Part of a small language model's weights: LayerNorm before each block.
MLP neurons of a small language model. Each row is named by its layer, matrix (gate and up: input weights) and neuron, and shows model dimensions 240-335. Each number is 128 + 32 x the weight over its row's rms, rounded and kept within 0 to 255. Numbers have three digits each. A neuron's up and down rows have the sign that makes its largest values positive.
After each neuron's rows, "fires after" lists the tokens most often just before its 100 highest values on Wikipedia text that the model never trained on.

L5.gate790:117175200115091093091122144210113115180150129140114107166054046148132140103182121073099098156140141138134112120076148126149073160200145083154122098127075130105155144152158114083161189110157201088195109161147170116103114131101100187129128094114133115142150092117135107114137130175107111149
L5.up790:151215157168143081212008136083129133152111127085172111106126166112102057169107180050097162162186118119088131134106114103077065130116110076120115124124134122102113131149078053153111091161147231104132054129107150060081125077094142150091152105114057104181130173123173136131112163128114145123
fires after: " m", "\n", "3", "M"

L13.gate630:166137143136126130096130125080158147190142147196121129105106133119198064139131129152138182126115102172066110129129108066174095124159177169177194168109108187110126156126176190048143131158121144133175152136099116175123125119122150156128143159082076175071161112078080155140103148112116115124
L13.up630:100152147121127107147073173175096126059158132116085145113113132090175124164107135163104161183092108131116087111124065056131153148126142114084182158159096108106103105086165162122180096117146135158081100115179097114133078150041132135159139169135093149129148165067121079086120102130102069121
fires after: " (", "–", " |", "\n", " an", ","

L9.gate40:149105030094068196126058211141069095139106211129129045077158098065101111118139134201138132118128173129127130087142112108149098135103108172105096054134104161185187134114106207142108087141072131131106152065111134151142100163089136133084117126091122136157113065128133115207155120078115122134
L9.up40:135116132130119102094112138138187074145171153125122127145093087069083147151104061106131090112134146150091059085132169214198104098119124186125154088158093165156181116159103122150110155160098149149160129151100080144155130100104129107093112163062166103165080116128079152097094124156147123077
fires after: " b", " B", "B", "b"

L6.gate275:156115194127134126114197100126097144131198124161155069092111128189127114113142171125105172108185103133087150118185130110099080134177177136111134103108070127105158123118157133138141151156157073162123142144088133135102118106075100154138145129191156084126128140160121137131165143103075086145
L6.up275:177070175106158152114144108152119122109165127105095155146097146140134135168124069068158137154195101098169125182152182140094134113122150149172130090053104085165106128113153108152106082147091092095121197161164141154086112107118119130087133111137090127148186150136114202130128104110119101129
fires after: " the", "19", " inv", "20", "200", " 197"

L7.gate1001:063115152245098075128086114160131143137105162144123201130124137136092069096146172168135192144187107117062093120137150089076151079187102156159133140136108079113129159119148131130155173229140140158157152133135132103128125130184148105136108128185153199181092128108150163099106161127094178124
L7.up1001:111114098128137136106113138109158082083158087100145070106112103043104116118124091191135123122080155126099135162128154112074123128131152128145098108162121117109165134076133129150153119157107133147130156097157164056139100128057115178107138091127049144131133163166106156054073138138089153086
fires after: "–", "-", " Al"

L2.gate238:119133163129088149111117163068089101115106106104099142099105150086112144102173131145170070205145103169117087085127155152085158078153146105123124218188143152139124227118139149099125116180105108112199121129167139129086156154100085154141113129125069106110134141137111155144182097104140152085
L2.up238:127114130135132099152123116127097151100114066156120096082163136110110127124178117061101167126156196155135066107119117123100139130076195096080187134123084126156127207093128125147117104171155145123175114120133086114161100165075082071073177127099140089170143057139024037171116066143112144125
fires after: " |", " N", "S", "|", "A"

L2.gate650:157076109119143123130121128156186131139120107125192039083159136181139128188141125126140114144150072125138106074151156130119104138142140136134111062178111112083108105099132153190130052135119084141177132146113145092136092101120165180126183139164083109136132153141114149093165125163160166159
L2.up650:169113139143121144122160118170097179108106103121068122136130135115171124181089128146081125110125156127182168102077121071125126129106114171057134093112076127157148136109187116100196096134144197112118088118126153140135110100109143139126065167149160159201153099131204122107124152115055120121
fires after: ",", " in", " the", " In"

L9.gate299:149108080121101133141097100101139200134114174158138127140149061143115100089143220103105152192136152099145078129114126176127151105184125097177140204116133127181115098117134166105137140124154132131082117065181187167123121117118168226161078043120074093114161088131207144145093153095098119139
L9.up299:147131114167169117102142128159121118115128107115133038098133099100112121112127121126136088153143163092140161144159109210118117133146145165180144122119132110106151073091105162153111082130072137084159187112157176113106130096135087144187110076128192142118072152123142179077165137144176122098
fires after: "–", "-", "8", " –", " -", "9"

L2.gate303:024167089123121165137119112151122106109188157103090163104161086143164119084153110077149063091116201131206053112148118136089134125201100141124142104136151143057146098173163147108149175108126144072127183178138126120107106090103077223119086074141107167154128138131162149050112226042104130100
L2.up303:139141122092113090185144094115114138140095095135128109192186162158113120104092115104156104160155153193130111158150136152123114083155152096182093148152150097093115113114157159136128175086147141108098173115077123197093076117127130109177196129155169127081121146092152154143125126072096117103
fires after: " (", "-", " \""

L6.gate932:121169153134105113119128163070107128147148092069109090123137076121106146088127064112101069149139119151091141136083169144093174094155124218102149103121155141086133163098097150113123061172157171149139105125083147151179072146165163152147115146085167156110143090135125127085117074082106090131
L6.up932:105143146100178117130141111137129111052201117093135104144058179138176113110123128080136139143206133103121089182137149157161149104139124144115126159082084077140087173143134121093140101123114096129194142147164122134170148150114088147151119142139105122150172102081109085151112173185115073070
fires after: " as", " S", " l", " Mad", "S", " N"

L9.gate490:053133159078169092147139166131133113133128133156100131145116134165127099103087129143164148101153129113135122097188202119141131125114127162090111137116140162096152103127153130116119149101071121191135206108150127196150131178170125083058179100178108129166145125154145116097173062038121138111
L9.up490:146113132099130145160101112153159093158135105151096167167084107179095219104136141112043164147146116100082121092116168153098101142131096159120094147072082131078145150076169166141090119070177123090135079118105157135173149109142165126144156125149159144110113176052196146137151058152098138140
fires after: " Al", " al", "ti", " Car", "Al", " squ"

L5.gate850:140141142215107069132113166122166088165097140147108173109124130095102116153150099181191097171142171075152092078196121141084142135130133089097172062158120169121123092152109160140157153186141152145076089046139150124057088126127134148095165122124125060189105125180154054144122172120132098132
L5.up850:081207116106133158076131139119109050104236121083163139211131111188184125113102148161142154086085128120114056045142084117099173107120091125143076088096135078108074131092117069076114169161178123154144085173074144164071138147095123101185165125116115167083153072091077141145084103131126132141
fires after: " B", " l", "B", " Sw", " b", " pol"

L7.gate988:116122123138130097164109156168167093122138157100095152138142057155126128094118151117156127127120088092123163172105088145086122170142137117121133152074109150123167105133158182101153103053119167082114115133092119166126122210076132108111120136129127136121105125157098113101104085050163065103
L7.up988:133166089171140079127145144079100105187123137104137130208109089126079112092148156114110117163108164106187089156101109158095091183146131078082194102151097181096138193118111071090075164142063153125146103093174127124097160070133151108172150138170102140171117122092093151143087107068078152140
fires after: " m", " (", " M", "k", "m"

L4.gate363:119161134134140197129156142158137113177199135140129144070130142121112111110157081151072177160185133124129140106214114153142169158101127129175138112174110105108134127112122158116123157116123105091068097090073114163127124150164133132145172128129170160095059048132132060169168177144129144143
L4.up363:135163090154104118144146121174106161113104104114199090187149104150158146090128124129175100116160182127199141149099173106137090105158095100104130122106188152065160071118102090062110123204123136134109100086122134139144085157124174137115157122112217114140151115117136110170129137105122164138
fires after: " d", " D", "in", "D", " und"

L4.gate268:138126156144142128121145138167133152159123182161135090145111100148127176126112040049133152082095108177116110158181126123120187125170091138118112149122091101101109137222161119150131157120106107102039156138091143150099148113156145181144204075128122115164148137124122117136163145158120064083
L4.up268:152080147110147135202200157162137149181094113139147163126144097104147099111166040069174108169102138124144133103255126126120181186142107178185116134146116101119145156147097112178104117076125111061057133152118171113111113116107117111069109140149154118166122132123166151126164189147111157110
fires after: "20", " 19", "200", "2", "19"

L13.gate957:150110127146046149142107150105125107112104082160102134150077161109109122120199176143169143124158092143140157129073170128036140123057144149082107094110165119177104119138132136159109175198149076114094107149157138117180113133095123130207186101090192086139102123148093147059165069145136175174
L13.up957:092110183138157116108142181109157023126128112138068134087178146148117121125117095100083137118117151123175123161122131091086097062121130103099193113130189159161164177141186092105186095073141141136083153137145105136145134116061133144115167144098127176116090129111089138085116110150101178079
fires after: " |", " L", " October", " –", "|", " T"

L5.gate586:146099102122110135133151132111227105242143141129136132125122120118143128133153136116136086086150098126177132092149132162140099099126136109148129140097101155103094150151132126136093143106168177195154123167133129083088123140125147094091181137115116098086107091093134127110071167075146117115
L5.up586:094114161162200042065163055162146090176121065117167095140141115200114102149136167164116183117152125112104183189144114103073117106190171143147124191117131173147154140156117158103097143137141188115175130137087128108149171106172104086149133158119139169127124138174142127088093155129169116068
fires after: " 2", " 1", " 3", " 4", "6", " M"

L5.gate764:116172123113087124160127098118164181162070141181154161176085094127125094051151088101110006096133192129145105109064140026128116094122090103165099104110140156112129117128131187157116227101116107127146087137116164091145076088118131152205179127104111121109105132131150079105112085107111111138
L5.up764:102115122128152177136097150110157112090141084144091089109086163100124120212111212149118156163166114076115114138082015112160119127078145089144099100118148091145179166114104077129167138117102160128160118128144109137022151140118163150188120178118149120130176097137126110116138140142085146167
fires after: " m", " r", " M", "M", "ob", " l"

L4.gate140:138152106159117092130134149127098153113156145097103178137168104151198102141134151137110133164140120119105145132114073151094086152082139118149136052099107066164179119129123139181141140152105154127119088138129161145077149156161101144096096149068118109133155155193066138112139122131125077139
L4.up140:135116112156108098150115090096107156088118165137131136158115147117131047140159160131073100153114171149146156146080129150178095149118136117091145117121160156080135164125085148089075147122128103060097135071142157172145072189145137143175118098084140155126119083111123065142155093103191152142
fires after: " m", "M", " p", " M", " the", " prim"

L6.gate681:157127090095125172175138182123169123110135126127085110138147156110216152151153125138136110202162172059123157103172177175131099105143105090171143108146139143128117082064136126112125209122160097169160050138194141117131171143135106150152172074134130157126085089111165059112195091155080141091
L6.up681:106108168152128117044125088116139122102191167127103043149096113173167129095129169166157139115118138126091169168094107100161108107143166172081066135062110120119134194118133148126127173107084070120141133134156142180099151140133189104123160110109118137088102091131069125143139181189129087080
fires after: "B", " B", " b", " st"

L9.gate457:074126182170130118119095105081121096203179169130157132056111103169110162107165146147139110104065123110136099154137153055153087084150152087087176166157124089083123132122102113072110185106076123126153162096120125167046113175118148143124134125120145151128136107134140133114146139083093128102
L9.up457:146113130142113144172157101109148140135209114162137129155157120128184127118120130123153099153161157121139141087180120041113171118133143105129147126113127127125129197144117159146170098044099124080135088110169136168115077137124137208192157106077117165121094148120099144170069125151146151091
fires after: ",", ".", " (", "-", " an"

L6.gate645:108134114171068080095150094158155123153117174136142091150127140167162173115155121173098028121128146128106114117125132103116159153115160093123153085134167133078100104142158123068131116116066197152145186086122143145075160073077106103102192123111143140076189135202121162047168138115159113073
L6.up645:115105144120095032133103175140064109093156101126127151093144116134107130126108138140115225145144123144151171113151071137119159140119118049140135133161149147120087110131165112127172155143109173140122106126129111068142184103114166105112118136088094159117118120150140128089065119130112110099
fires after: " 1", " N", " 2", " 0"

L2.gate948:133114106140106128135195162107194101157089131178136107144119067171177128106125089167114076060099122148126080063116150060106133112141118220109070139123059115116182125119182168133161135113102143130141174222150135097063120135133095166183154130101101130144117148150097102104081101115127088118
L2.up948:131136122169115169104138060073131117143155115166165081168152142129155120161130127158096060122067131111112144085157154097109145105149086139159145117079123043183124145053177165074173157131147133163118162174145122089183064173118108127206158124132174164128118125137110120163098082145117169134
fires after: ".", "\n", " (", "-", " \"", " in"

L7.gate248:093092135193148111182092214137105153108185164105073109072155128120079110111132088177156170122162161098153141097149140044102131159130070071151114114169194167115127142134137167090172166098119172131157103119144177127166103160104125125171141127138149151136059138136113111115108128128037125121
L7.up248:162133095148149135124177147158130169108103144116083159114187100143068135099089144143185141132060150180145141154129141146163126145122121121153164059157095069067075096126196111141104109108081108216104105137103129107120131129157162179123143132058175158169135163104113122166142098165107165138
fires after: " M", " D", " P", "D", " ", "M"

L5.gate745:133131084115121151190113112135142139113131140156080043135158127080065085137144080144134151111123198164123133029152088145090102162126077133129087117141060123134129128145112127120136147000026175084157135139158135149134171146130113129164115117179153121134132130158139071140172150170148110142
L5.up745:109058177119117151113149096142098142211164186119044149136146116088171053132075142114165146086122134104139169102103144163128076117114141105103147122093135142129103092115105135174145130110122130159173119149143086141186161147099161116150181139107134149086077181159102130151164114150098073131
fires after: " m", "M", " B", " b", "B", " C"

L7.gate220:111087105118138161137124145120149156153123091170169094109099146111128107102121148122113119074097181063115124141080163196139106156114138131143140164079171189183193069111113175144126076072160119148158146209138115166140191158105106103098108058179138128100081142105131089092138125139101086109
L7.up220:212038120075145145128122145185091082091145112106116136114117097161171142109128075156121150176110149151124157108106130124161071149138104112149108055144157128203126099125176158134110151136145115118134151117067127106119115080143086168135159134138106064129141112130114087156114127159150140161
fires after: "em", "w", "aw", "el", "m", "us"

L5.gate589:124102135108132165147134174138124122094134159168199105068163139163103143137099061128150146090105078171078139224124088163131104083086111138134077115176106152156138143107097136105134142134137132158129135166162124130153110175109136159129157114164132143162167158080097220068161153058127179119
L5.up589:108128145105167126176177151194147124162133112210162147102139143128121097091145176145154199109115111083078119140143122151159131092163073118095209105133114105137109133112143104121086081162082096129141095170163143112160104128120075109122099128139114139136106057104041053093092112175179129147
fires after: " H", " F", " L", " f", "ang", " A"